Weights of a small GPT-style language model, trained from scratch on English Wikipedia: width 192.
MLP neurons of a small language model. Each row is named by its layer, matrix (gate and up: input weights) and neuron, and shows model dimensions 0-63. Each number is 50 + 10 x the weight over its row's rms, rounded and kept within 0 to 99. A neuron's up and down rows have the sign that makes its largest values positive.
Before each neuron's rows, "fires on" lists the tokens most often at its 100 highest values on Wikipedia text that the model never trained on.

fires on: "el", "ach", "e", "il", " at", "ri"
L7.gate559:33 60 48 40 44 52 59 35 69 46 44 55 41 52 60 42 37 49 42 53 50 35 47 91 49 62 42 45 44 52 45 38 51 32 35 41 40 52 58 56 52 44 69 38 59 64 54 39 41 52 37 54 57 50 49 34 68 46 46 54 45 47 52 34
L7.up559:49 39 37 38 46 45 50 54 61 47 55 69 60 48 41 47 53 45 48 57 49 50 62 34 73 51 80 50 45 50 63 58 29 61 52 49 62 47 57 53 40 54 44 26 45 63 61 52 69 51 41 62 61 59 59 55 53 54 58 55 40 46 40 53

fires on: "re", "or", " /", "b", "ar", "r"
L11.gate327:57 78 55 44 46 53 57 45 68 45 48 55 33 41 37 41 35 55 51 43 40 54 58 42 34 66 48 58 45 46 64 39 25 53 50 60 44 53 58 51 41 45 47 30 47 46 52 50 40 38 53 66 58 43 32 54 46 30 68 51 49 41 28 41
L11.up327:59 50 37 68 49 46 61 62 40 63 43 46 44 49 55 36 56 42 35 62 48 57 47 32 47 59 44 44 40 42 54 59 35 49 46 31 55 44 56 35 53 65 51 59 44 45 45 36 29 45 32 27 56 56 42 45 47 50 49 54 53 59 53 37

fires on: " was", "y", "re", " is", "er"
L7.gate233:56 30 47 67 47 36 58 40 32 53 43 40 51 72 62 46 74 45 46 47 41 60 50 50 39 48 09 64 49 61 44 45 48 66 54 34 59 38 50 68 33 44 53 42 43 42 40 50 37 50 42 63 53 60 68 50 53 77 52 51 44 55 39 57
L7.up233:58 64 58 59 52 29 33 60 47 57 40 39 50 50 44 59 55 31 53 55 51 54 49 43 53 58 34 61 43 56 68 52 63 58 58 41 36 57 55 53 44 46 53 58 54 40 59 37 28 64 39 55 41 57 51 42 54 36 50 57 64 61 52 58

fires on: ".", ")."
L6.gate272:65 47 33 50 38 43 75 62 37 48 48 49 44 58 55 55 43 57 50 55 45 57 67 59 62 45 52 43 51 54 56 48 35 53 28 43 74 57 75 54 48 36 61 59 54 44 38 45 50 49 47 66 63 49 70 45 35 50 41 36 52 40 59 46
L6.up272:60 44 47 53 39 55 51 55 47 60 29 66 57 51 47 33 45 55 46 56 52 64 59 50 56 60 51 55 47 53 29 52 47 36 53 52 74 63 38 49 43 41 42 48 46 58 49 54 60 42 39 58 48 66 66 42 66 38 65 57 59 44 65 49

fires on: ".", " |"
L10.gate488:39 64 61 39 47 53 48 73 36 35 61 42 56 68 59 57 34 56 75 64 69 49 54 42 54 52 59 42 49 51 56 57 55 72 46 41 63 55 68 59 58 49 66 34 44 47 31 44 52 43 51 66 72 41 59 51 44 75 29 41 51 44 44 63
L10.up488:67 44 60 49 57 27 10 44 40 71 50 47 43 50 49 34 44 53 42 45 42 59 56 55 61 70 57 51 41 52 46 54 47 40 43 44 55 36 61 34 50 56 46 54 49 38 57 63 38 53 41 66 47 48 47 73 63 70 63 61 54 60 48 53

fires on: "ut", " st", "ist", "ur", "el", "ar"
L11.gate351:47 42 45 58 47 46 37 73 39 47 36 52 48 39 19 56 39 53 58 52 51 38 52 43 68 61 55 54 46 53 64 64 60 39 46 60 63 46 64 63 49 53 43 60 58 34 46 32 48 55 47 56 53 41 52 41 50 53 55 48 39 65 71 48
L11.up351:46 51 56 33 56 62 50 51 53 68 48 43 54 46 41 60 50 68 28 45 54 56 50 28 47 45 47 42 52 40 45 39 48 38 50 42 43 35 48 37 36 68 48 41 54 63 56 36 55 46 48 54 27 56 56 71 57 53 45 48 35 59 47 45

fires on: "an", "at", "al", "art", "et", "u"
L6.gate511:50 42 47 51 48 35 34 49 54 67 34 37 44 30 47 42 53 58 54 52 55 45 40 56 42 53 41 46 55 59 49 44 47 48 56 66 43 40 47 60 65 61 46 59 42 40 44 49 51 52 53 41 66 44 49 65 40 54 32 64 57 54 55 50
L6.up511:51 41 34 42 44 49 76 51 48 44 46 60 70 28 51 64 45 52 70 45 43 63 65 59 61 51 57 61 58 35 52 55 55 50 46 56 46 53 47 48 40 53 45 44 49 45 47 63 51 40 50 57 48 37 52 64 52 48 59 60 66 57 61 27

fires on: "est", "er", "on", "all", "um", "ult"
L6.gate591:54 32 56 64 38 55 46 51 48 58 32 46 54 64 68 41 54 68 48 55 47 51 46 59 43 34 35 54 49 52 35 26 54 59 49 55 47 55 70 52 56 69 67 60 67 28 57 32 56 64 65 41 53 65 49 46 54 55 34 58 71 61 51 53
L6.up591:45 45 53 57 50 42 26 42 58 44 39 46 54 54 39 69 48 45 52 50 42 37 29 57 61 48 50 53 56 49 55 44 42 49 40 50 65 50 56 53 55 58 57 42 41 40 38 31 44 53 35 52 46 54 65 46 55 49 48 53 44 55 80 53

fires on: "s", "ion", "ation", "k", "ver"
L7.gate363:45 47 45 60 40 51 47 49 37 47 40 55 53 58 46 55 34 39 57 70 55 61 36 36 49 54 42 61 61 38 48 39 36 46 37 41 54 59 46 42 46 58 51 52 42 37 52 56 45 34 59 53 31 41 37 65 42 51 43 39 38 41 37 66
L7.up363:54 62 37 49 59 30 47 61 38 38 64 42 44 47 60 36 39 68 49 47 49 43 53 46 61 36 37 43 64 62 55 59 32 47 51 59 32 53 58 52 53 46 48 41 47 50 58 57 44 42 37 45 53 53 37 49 72 58 37 57 42 62 55 52

fires on: "n", "ic", "and", "b", "er", "ver"
L10.gate483:36 35 49 58 39 48 53 58 50 41 53 57 70 43 48 54 56 60 59 66 56 53 42 63 55 53 60 55 55 32 41 59 31 58 45 62 54 53 54 69 71 55 54 48 38 62 49 63 48 47 50 38 59 41 42 52 41 56 73 71 45 46 62 57
L10.up483:60 49 50 27 69 49 53 53 54 45 54 54 61 67 53 64 51 66 36 63 44 56 53 45 42 60 48 57 53 40 48 59 32 39 43 53 36 28 30 52 30 50 52 42 42 55 59 47 47 56 36 63 49 58 40 42 43 48 51 46 43 50 50 40

fires on: ":", ".", "t", "er", "ve"
L10.gate72:38 50 42 65 40 42 58 53 34 48 66 40 52 40 51 61 61 45 65 44 44 42 55 45 60 52 50 41 55 47 46 56 44 43 45 42 54 50 53 51 46 49 61 73 45 39 27 52 52 40 42 42 61 49 68 46 43 55 33 61 63 53 66 39
L10.up72:66 49 53 46 47 76 56 55 39 55 49 46 61 45 35 51 40 62 49 59 53 69 60 53 64 57 44 44 54 39 55 61 65 48 27 46 37 42 24 38 37 46 40 66 49 45 59 45 45 26 40 53 42 58 54 42 52 35 59 57 54 61 51 54

fires on: "y", "il", "in", "port"
L7.gate588:65 28 50 54 39 54 40 65 52 44 54 55 44 58 59 54 45 52 54 51 33 44 58 24 44 40 34 63 54 49 49 58 42 46 43 48 46 44 50 48 34 54 65 42 41 29 41 63 47 66 38 36 33 42 34 51 37 49 49 48 40 72 43 53
L7.up588:50 38 55 46 56 43 45 64 48 63 56 40 33 50 59 45 43 52 54 38 60 53 57 48 49 67 48 50 70 44 50 54 47 59 45 52 58 47 50 51 28 49 45 63 39 42 50 56 69 42 66 62 49 28 44 50 48 62 50 48 44 61 58 53

fires on: "/", "–", " /", " &", "'", " +"
L2.gate458:49 72 29 46 66 69 54 44 48 50 48 58 54 42 27 53 44 34 53 34 52 40 47 41 61 41 30 69 57 56 28 41 44 50 56 46 45 59 56 52 63 50 67 47 55 35 43 48 40 53 40 47 59 60 66 53 42 46 45 62 67 65 39 63
L2.up458:80 66 44 40 49 48 50 55 41 51 51 50 34 53 43 59 59 50 58 49 42 45 41 49 72 53 54 67 51 47 54 49 39 56 60 48 45 62 44 52 45 44 48 62 52 46 48 53 55 55 60 56 35 49 73 51 48 50 61 41 53 43 46 66

fires on: " re", " h", " ex", " gr", " w"
L7.gate411:48 44 46 53 45 60 30 43 34 50 50 55 51 47 50 50 54 51 75 45 65 38 53 30 42 57 50 40 47 31 37 33 37 55 48 53 47 47 71 52 62 58 51 52 49 51 49 48 34 67 57 59 63 55 57 44 48 38 53 54 80 45 65 35
L7.up411:49 26 49 73 48 61 54 54 43 55 44 47 57 46 31 63 51 47 49 52 59 44 52 43 37 57 32 45 46 52 46 42 53 45 41 52 24 74 47 62 66 57 47 52 45 60 59 44 41 47 68 45 50 31 40 26 54 63 56 47 43 55 52 57

fires on: "au", "O", "ach", "field", "G", "le"
L6.gate336:54 57 48 57 61 52 28 53 52 58 47 70 60 50 72 46 47 61 59 57 35 49 63 56 47 43 48 44 61 54 62 50 65 65 55 36 50 52 54 45 71 46 58 40 44 60 62 67 49 45 48 34 40 65 32 73 42 47 42 61 52 29 65 60
L6.up336:41 54 86 39 47 59 52 41 50 49 49 58 38 59 50 25 69 52 45 69 43 50 67 44 27 45 62 32 49 54 48 51 43 59 53 56 54 52 53 52 65 52 73 40 56 60 47 38 54 64 42 30 51 38 61 48 45 58 53 49 61 67 52 46

fires on: "z", "at", "ct", ":", "in", "an"
L6.gate494:55 26 50 63 55 56 68 48 49 47 48 53 47 47 73 45 54 43 69 58 53 35 50 49 55 41 57 57 67 55 52 40 48 51 39 41 49 48 73 39 58 46 63 60 56 42 35 52 49 63 43 46 46 45 54 49 32 48 69 45 46 53 59 59
L6.up494:67 54 56 60 54 45 47 68 35 49 44 43 51 48 59 29 65 29 55 41 51 51 51 58 45 35 56 62 63 56 48 52 62 41 61 56 69 50 57 56 46 45 50 39 27 33 51 59 55 44 46 38 47 54 62 65 54 36 51 52 36 54 57 39

fires on: "s", "at", "k", ";", "a"
L10.gate169:42 43 62 68 47 45 34 62 28 51 33 41 45 52 43 48 53 53 64 53 60 53 55 43 34 59 70 55 49 43 61 47 32 57 29 49 61 42 55 45 40 57 74 53 47 24 55 45 45 45 49 49 55 36 42 47 42 52 47 54 41 69 41 62
L10.up169:73 63 49 46 48 37 51 57 39 48 52 54 52 68 51 39 63 29 41 34 40 56 53 48 32 45 42 52 52 47 42 40 33 49 47 53 62 54 48 44 50 46 56 61 67 41 66 41 45 49 59 53 41 50 30 55 43 40 49 62 28 60 64 46

fires on: "al", "ive", "na", "tion", "y", "do"
L6.gate403:58 34 35 58 53 48 54 39 33 39 44 46 40 45 48 60 55 42 53 55 50 59 73 48 43 66 57 68 67 42 56 43 48 43 46 40 59 59 68 49 37 46 46 40 30 54 27 58 48 53 60 55 57 67 56 50 50 35 54 45 58 52 32 51
L6.up403:74 51 35 63 44 45 57 50 49 52 47 42 51 63 49 41 44 31 57 59 43 52 49 42 63 45 35 55 62 45 41 56 31 84 42 39 54 50 54 42 34 41 57 40 43 48 38 39 55 71 42 51 44 53 58 58 61 50 47 53 54 52 47 57

fires on: "s", "ri", "ing", " su", "i"
L11.gate298:55 45 49 46 48 47 45 42 56 36 55 48 39 43 43 43 42 56 54 70 61 51 57 37 74 51 56 61 44 51 58 67 41 35 38 42 46 60 35 67 45 45 53 50 45 53 25 50 59 48 60 64 62 62 45 57 30 36 28 64 54 50 55 41
L11.up298:50 54 50 50 44 35 44 40 48 39 61 56 43 40 62 45 51 48 55 54 69 38 49 38 46 52 61 52 45 50 54 51 53 31 63 49 45 53 46 50 55 52 48 45 47 68 49 63 78 47 43 54 39 42 57 35 26 63 58 45 62 36 58 39

fires on: "/", ".", "=", "–"
L2.gate109:56 54 42 51 42 53 48 55 45 38 21 53 51 34 40 61 48 39 68 30 52 72 58 42 54 41 39 49 56 53 50 49 37 63 41 68 47 26 51 41 42 55 43 53 43 44 25 47 45 56 58 67 47 63 61 61 43 57 51 64 56 43 42 56
L2.up109:37 74 26 47 50 37 40 51 49 39 41 30 38 47 43 56 43 49 50 44 42 49 51 57 58 31 55 62 56 56 47 43 41 52 47 45 76 61 40 48 51 40 44 48 54 33 49 42 45 70 57 63 47 53 55 43 40 50 52 50 43 59 47 74

fires on: "or", " U", "U"
L3.gate354:36 54 38 52 51 45 53 74 44 53 41 61 39 38 60 57 55 51 60 48 43 49 54 37 47 66 58 36 31 35 33 19 38 36 63 63 50 46 60 41 47 57 44 48 40 45 49 35 40 43 63 56 44 50 45 53 56 48 35 66 48 59 46 57
L3.up354:44 34 44 53 43 43 44 44 48 47 52 45 47 49 34 61 46 54 59 63 40 53 46 49 27 57 38 49 45 43 47 51 50 47 56 43 50 44 61 33 46 47 56 67 37 24 60 52 55 58 42 54 57 42 63 54 29 69 49 40 49 53 37 42

fires on: "ct", "ip", "et", "ated", "as", "ate"
L6.gate453:58 33 41 50 58 55 54 35 37 40 32 43 62 45 48 58 44 59 58 42 47 56 61 53 49 45 40 59 65 45 45 62 51 40 38 54 30 58 51 60 39 56 45 56 45 47 39 70 30 53 43 38 63 81 59 46 49 60 43 43 53 46 44 72
L6.up453:56 45 61 19 56 50 46 51 40 42 39 40 48 56 45 71 41 38 51 43 42 49 61 65 72 55 43 53 54 33 33 70 59 42 47 55 57 46 50 56 49 49 60 49 42 56 64 58 36 54 35 42 53 64 35 35 45 41 52 57 56 51 41 63

fires on: "s", "all", "al", "ir", "ial"
L6.gate395:60 63 44 56 45 60 63 38 51 49 26 57 60 64 51 48 50 51 63 55 50 40 46 45 58 44 34 40 51 39 35 50 38 45 46 50 57 46 38 71 63 62 55 63 65 48 30 37 55 57 56 46 55 39 49 71 45 57 41 54 67 52 56 54
L6.up395:71 61 36 38 52 40 60 32 66 55 30 53 47 44 50 60 53 33 55 62 46 42 58 26 54 57 35 48 57 34 49 55 35 51 56 53 40 57 32 63 66 57 51 49 57 59 41 35 42 67 57 49 40 40 41 49 41 51 43 68 70 55 56 59

fires on: " a", " an", " =", " is", " of", " was"
L10.gate230:48 35 39 66 54 55 47 43 53 42 33 38 45 44 58 65 57 54 37 51 59 60 65 53 51 49 24 50 57 62 55 49 53 47 22 37 51 54 41 45 28 50 47 48 59 30 56 41 53 67 55 46 69 45 64 43 42 47 65 53 49 63 44 41
L10.up230:34 42 47 55 68 53 59 57 31 59 41 47 56 54 46 40 40 33 44 62 49 49 55 47 43 59 55 48 60 52 56 69 57 50 42 52 51 56 52 33 57 43 43 47 37 43 48 50 32 49 52 44 44 63 47 50 54 24 66 59 55 48 50 39

fires on: " –", " while", " &", "duc", " comp"
L2.gate74:48 59 34 46 56 61 46 64 34 46 33 58 57 65 55 57 39 36 46 55 44 44 69 33 45 45 34 65 35 57 34 47 45 71 48 46 58 53 76 64 65 55 57 47 66 55 42 51 46 50 46 56 41 35 76 45 45 51 67 45 53 56 48 64
L2.up74:46 51 48 58 45 47 55 49 45 55 57 55 54 66 51 38 40 66 52 49 51 62 56 35 56 53 50 41 64 45 56 37 51 45 46 37 30 54 51 61 47 50 54 53 52 49 66 54 46 49 57 56 33 35 62 42 59 56 64 49 47 39 42 67

fires on: "ar", " /", "ive", " of", "s", "ent"
L10.gate368:62 43 61 53 67 52 60 51 41 43 47 69 39 40 44 54 46 44 63 60 79 42 68 31 44 50 40 60 66 51 51 48 40 43 48 43 45 56 61 61 68 60 61 41 52 53 54 41 35 37 48 29 52 32 45 58 51 32 50 70 59 39 26 71
L10.up368:58 45 45 59 66 41 53 53 60 54 48 49 38 43 48 45 52 48 39 59 40 70 62 31 55 77 47 53 40 59 53 36 52 56 58 41 49 54 37 37 46 43 57 49 34 60 47 38 35 47 61 48 57 56 47 52 57 41 49 55 43 70 65 36

fires on: " is", ";", ":"
L2.gate322:59 42 35 52 41 59 50 47 63 49 40 42 53 58 53 46 55 39 48 68 55 62 54 31 38 39 50 46 48 59 34 59 69 67 47 44 56 41 51 45 54 57 45 51 59 32 49 67 61 44 60 44 47 39 49 51 47 58 66 36 60 68 45 50
L2.up322:65 45 49 62 43 40 60 51 49 53 36 55 50 57 50 42 51 47 57 54 56 57 51 45 60 53 40 72 30 54 23 63 69 53 64 44 60 54 69 61 47 39 52 35 30 57 34 57 60 38 36 49 56 58 41 51 54 43 55 45 61 54 69 54

fires on: "s", "ment", " 0", "ency", "ly", "ation"
L3.gate162:42 51 48 43 43 42 35 60 46 55 56 51 40 48 53 34 50 61 49 47 39 36 61 19 49 55 47 34 51 43 53 51 60 44 55 53 49 58 54 59 49 54 49 47 66 41 48 46 41 39 46 56 46 52 32 31 31 33 52 56 57 52 46 49
L3.up162:60 33 51 49 52 45 45 69 56 63 44 44 40 42 50 37 46 49 55 45 38 49 52 40 61 55 49 53 47 57 58 58 32 48 58 55 39 42 57 44 34 71 52 50 39 67 51 51 51 51 37 53 33 55 40 51 49 50 55 55 84 54 34 51

fires on: "\n", "ci", "ver", "or"
L13.gate344:51 50 40 49 46 51 48 63 47 57 35 63 30 54 56 44 34 40 51 61 48 31 47 48 45 56 63 56 60 56 56 52 38 51 60 66 57 44 55 59 43 49 49 53 44 60 63 41 39 61 50 49 53 54 31 39 39 45 33 73 38 65 58 56
L13.up344:33 43 50 54 42 50 58 39 72 42 59 72 56 70 37 71 49 55 44 39 41 58 64 44 53 57 55 57 49 40 62 55 43 53 48 56 55 35 54 35 48 42 38 63 42 49 53 50 44 47 55 61 43 43 66 55 36 41 57 60 46 67 39 50

fires on: "op", "na", "al", "e", "la"
L7.gate518:47 54 29 59 31 39 44 28 32 52 57 60 66 34 61 58 54 67 53 32 50 62 48 66 57 60 62 59 68 57 45 47 48 27 36 65 59 58 44 44 23 46 58 52 50 53 57 32 47 59 40 52 71 64 38 47 47 54 69 41 48 53 43 51
L7.up518:68 31 42 36 50 59 36 48 49 37 46 55 55 48 56 47 45 53 51 57 53 43 43 42 69 40 55 54 57 56 56 48 35 62 59 55 49 54 49 37 36 45 54 52 47 53 57 53 59 54 41 40 29 56 60 45 72 83 49 54 65 52 29 40

fires on: " Jo", "ver", "jo"
L3.gate31:41 45 48 41 38 52 50 43 61 34 54 37 64 39 61 55 42 41 40 58 44 40 55 54 52 47 44 73 59 40 42 57 37 57 44 51 59 68 66 63 42 63 53 54 61 52 62 64 44 67 42 51 76 48 44 38 51 49 58 67 36 51 47 62
L3.up31:59 45 45 34 43 66 44 40 42 40 51 67 50 63 40 56 38 67 35 45 53 66 53 52 45 49 50 52 50 48 45 73 51 40 27 41 42 52 44 50 36 38 53 45 61 65 64 46 57 47 54 65 43 58 56 55 67 57 54 34 56 54 47 46

fires on: ":", "ak", "li", " based", "r", "an"
L3.gate325:68 63 43 37 43 40 40 65 57 59 66 65 58 43 49 71 48 44 59 74 60 41 46 32 52 69 46 54 51 62 54 49 35 46 58 50 32 57 49 50 50 44 51 65 41 53 50 48 46 54 46 46 66 74 52 39 46 58 51 48 74 44 38 43
L3.up325:48 66 57 57 52 37 45 43 47 59 35 41 54 65 53 61 68 63 56 42 56 45 46 29 49 58 51 40 41 51 76 66 41 42 54 47 45 35 65 49 51 57 33 50 50 42 66 42 51 46 57 43 49 61 40 53 48 31 58 53 55 54 54 45

fires on: "as", "il", "ic", "ta", "ip", "it"
L7.gate173:60 46 36 53 48 28 45 33 60 33 33 58 45 50 48 50 38 62 51 46 45 50 27 59 35 58 47 48 45 50 64 55 51 50 40 55 44 55 39 53 43 42 39 56 58 54 55 63 41 57 61 56 72 57 48 63 46 59 42 37 60 48 51 49
L7.up173:63 39 44 39 51 38 38 44 43 46 47 47 42 69 47 52 43 60 56 53 45 52 49 43 52 42 60 55 53 64 36 40 62 49 48 58 40 47 57 63 60 39 63 53 38 57 39 32 43 49 54 58 51 55 47 37 49 59 38 65 58 46 44 51

fires on: " h", " w", " pro"
L3.gate240:63 46 44 58 58 46 29 42 49 62 49 62 41 38 55 56 53 47 61 44 62 36 49 45 58 37 41 57 47 51 65 29 57 44 37 34 46 56 48 58 40 53 61 53 58 43 53 49 33 50 68 65 76 52 44 51 59 34 72 49 54 60 58 31
L3.up240:25 45 48 67 38 49 62 50 43 25 54 58 52 45 53 56 52 63 49 37 45 34 48 55 39 45 39 54 37 47 43 48 41 63 61 42 38 67 47 48 45 59 36 41 48 80 62 38 52 64 54 53 55 45 41 41 60 62 48 54 61 48 48 54

fires on: "or", "ar", "ub", "ong", "ical"
L3.gate560:50 43 46 66 48 54 49 48 62 41 40 34 47 35 36 65 55 56 53 50 51 50 47 54 75 59 51 65 42 54 43 45 48 40 89 60 60 43 65 51 47 53 45 69 37 37 35 35 51 53 49 45 54 48 40 60 38 55 32 59 57 48 50 62
L3.up560:40 59 52 56 58 49 67 49 45 56 56 47 57 69 49 44 50 46 49 55 46 39 60 55 59 82 36 58 55 64 53 51 57 59 52 39 41 25 53 34 26 65 42 64 52 46 54 48 46 61 54 49 65 42 53 32 38 47 39 54 54 59 51 45

fires on: " \"", " Z", "ri", " number", "\""
L7.gate205:57 46 52 45 47 57 54 50 54 37 43 55 44 42 43 49 44 37 47 36 42 41 57 57 70 42 43 37 43 39 48 56 59 53 60 67 33 51 55 63 44 55 49 51 41 29 48 61 67 40 59 47 24 44 47 54 57 79 54 50 35 42 55 59
L7.up205:56 52 47 49 58 40 59 46 51 40 35 68 50 40 48 47 53 49 55 56 41 41 63 49 55 50 52 37 48 32 62 29 38 41 41 51 36 55 51 31 61 33 46 41 56 60 59 49 57 39 66 46 62 38 57 43 55 52 50 61 41 34 52 51

fires on: " comp", "mb"
L2.gate79:59 57 48 58 44 60 52 41 49 51 55 66 45 49 36 64 63 57 38 53 46 34 59 41 45 43 43 53 56 34 56 54 40 63 50 61 42 58 74 48 44 40 56 40 57 42 65 50 48 45 57 53 49 42 54 55 37 50 63 38 34 42 62 52
L2.up79:61 36 32 50 36 49 73 36 63 59 52 50 41 52 50 49 58 47 61 42 57 56 60 46 57 70 44 42 40 55 57 60 43 40 45 44 31 49 58 52 35 49 32 47 51 53 66 54 51 36 53 49 56 43 68 56 60 56 48 43 59 48 66 53

fires on: ":", "/", ";", " /", "–", "—"
L2.gate99:70 57 50 60 28 55 65 60 63 49 43 31 46 33 32 46 52 56 58 45 60 43 41 51 82 48 46 58 58 51 43 71 32 52 56 51 38 47 40 42 57 60 35 63 51 48 48 53 59 41 50 42 50 60 57 68 35 38 50 57 72 51 59 69
L2.up99:64 71 45 45 42 50 53 47 57 38 45 48 41 42 31 61 37 50 67 63 47 51 36 40 52 42 43 65 55 51 23 46 39 54 60 48 66 55 74 64 66 47 39 55 47 53 35 61 34 50 62 47 48 44 51 54 57 44 54 50 49 61 61 59

fires on: ";", "\n", " Ju", "av"
L2.gate201:61 52 17 51 43 42 38 31 64 65 44 55 68 41 55 45 44 51 56 52 58 62 43 25 45 62 46 45 56 65 49 47 50 49 30 33 41 59 71 42 45 56 60 62 43 57 73 70 42 50 63 40 60 44 53 54 37 59 55 24 50 46 51 55
L2.up201:87 52 44 64 38 38 46 40 46 50 54 56 47 50 52 59 56 40 52 26 59 47 37 39 67 57 50 50 54 60 43 44 51 59 57 50 46 60 55 47 39 74 37 48 51 55 66 47 49 38 47 43 34 35 43 54 70 52 45 46 53 41 56 62

fires on: "s", " As", "ri", " as", "ban"
L10.gate383:54 51 26 62 28 58 57 33 56 47 38 39 55 40 57 47 47 44 55 64 54 71 41 40 45 39 41 48 66 43 63 46 54 62 51 38 47 43 35 59 56 46 27 50 54 48 37 58 47 58 61 58 59 43 43 74 40 30 40 57 57 31 55 52
L10.up383:65 30 48 57 23 52 54 50 50 55 54 57 47 44 55 44 48 59 61 38 71 37 47 53 45 57 44 40 69 24 60 64 58 37 57 63 48 59 48 53 51 65 54 49 47 61 51 41 60 47 60 50 53 45 50 57 34 66 50 51 46 40 40 67

fires on: "ical", "vol", " Total", "ub", "ant", "ult"
L6.gate476:50 48 38 48 73 48 47 49 47 40 61 59 50 51 41 53 42 53 38 60 52 62 44 53 51 65 38 66 44 51 58 56 50 49 62 59 28 28 67 56 55 50 63 61 39 56 43 43 60 66 49 41 57 50 46 51 52 48 49 61 49 62 45 55
L6.up476:67 53 65 59 54 30 50 41 67 45 35 56 69 31 47 57 32 33 45 45 34 43 43 36 47 55 40 49 53 39 55 54 58 43 51 53 51 39 55 56 50 59 47 57 53 27 36 35 29 53 42 46 53 41 33 46 47 45 50 41 63 61 58 63

fires on: "ar", "ri", "al", "ir", "é", "ing"
L6.gate402:56 38 55 51 62 56 63 37 49 42 39 52 50 51 43 67 37 42 61 37 45 53 47 50 62 51 46 51 59 42 44 46 40 38 39 59 61 51 52 57 59 58 65 59 69 58 42 34 48 47 65 42 64 39 43 59 32 56 56 51 61 44 47 37
L6.up402:44 42 55 40 50 48 59 48 52 54 22 53 50 34 41 40 49 56 41 41 45 46 40 56 56 48 35 56 48 44 27 45 41 54 63 67 69 46 58 47 51 61 47 43 42 57 36 38 70 56 53 48 61 48 69 38 51 72 44 76 46 43 47 44

fires on: "vi", "i", "ri", " Ko", "ni", "ab"
L10.gate362:38 64 39 40 39 46 54 41 53 61 46 59 34 40 46 45 71 33 51 40 71 53 35 40 62 41 62 67 45 28 52 67 45 46 34 53 49 44 35 56 33 30 45 38 66 70 46 50 54 49 39 52 68 64 49 50 42 56 53 57 75 51 48 45
L10.up362:46 56 46 51 61 54 36 49 38 49 68 44 58 43 54 37 41 25 41 36 56 38 56 43 48 33 52 40 49 49 56 30 75 60 51 57 59 68 57 50 64 42 48 50 55 54 58 50 55 47 39 59 38 70 46 34 39 69 50 45 61 44 39 60

fires on: " co", " 0"
L2.gate542:46 54 46 51 53 59 27 44 40 37 45 48 56 53 68 54 46 57 53 39 47 49 30 26 50 36 60 52 43 37 32 48 22 37 66 40 50 67 51 61 70 65 59 43 57 69 60 52 38 59 48 69 47 48 39 42 57 40 63 52 65 57 54 44
L2.up542:42 56 74 62 48 62 55 64 47 48 36 33 36 50 48 44 39 65 57 39 50 44 47 45 57 43 51 53 36 43 44 52 45 45 51 54 54 61 51 44 59 58 60 51 42 60 35 55 48 62 39 44 45 32 40 57 30 25 68 56 64 63 67 51

fires on: "s", "und", "ad", "ri", "ut", "ur"
L11.gate303:56 54 45 53 46 48 33 55 44 61 48 32 71 43 57 47 49 57 44 52 67 48 59 43 62 67 53 68 64 48 68 44 43 48 57 40 54 33 71 44 62 41 41 38 58 65 46 42 50 46 60 41 30 51 42 45 50 62 55 62 42 43 64 51
L11.up303:45 57 49 27 60 42 35 45 51 53 46 44 52 49 66 75 46 49 54 37 39 46 57 56 56 42 47 40 39 39 43 58 46 42 64 38 53 36 52 43 42 50 73 48 55 35 44 44 33 44 54 46 32 54 49 78 46 41 42 49 40 52 49 45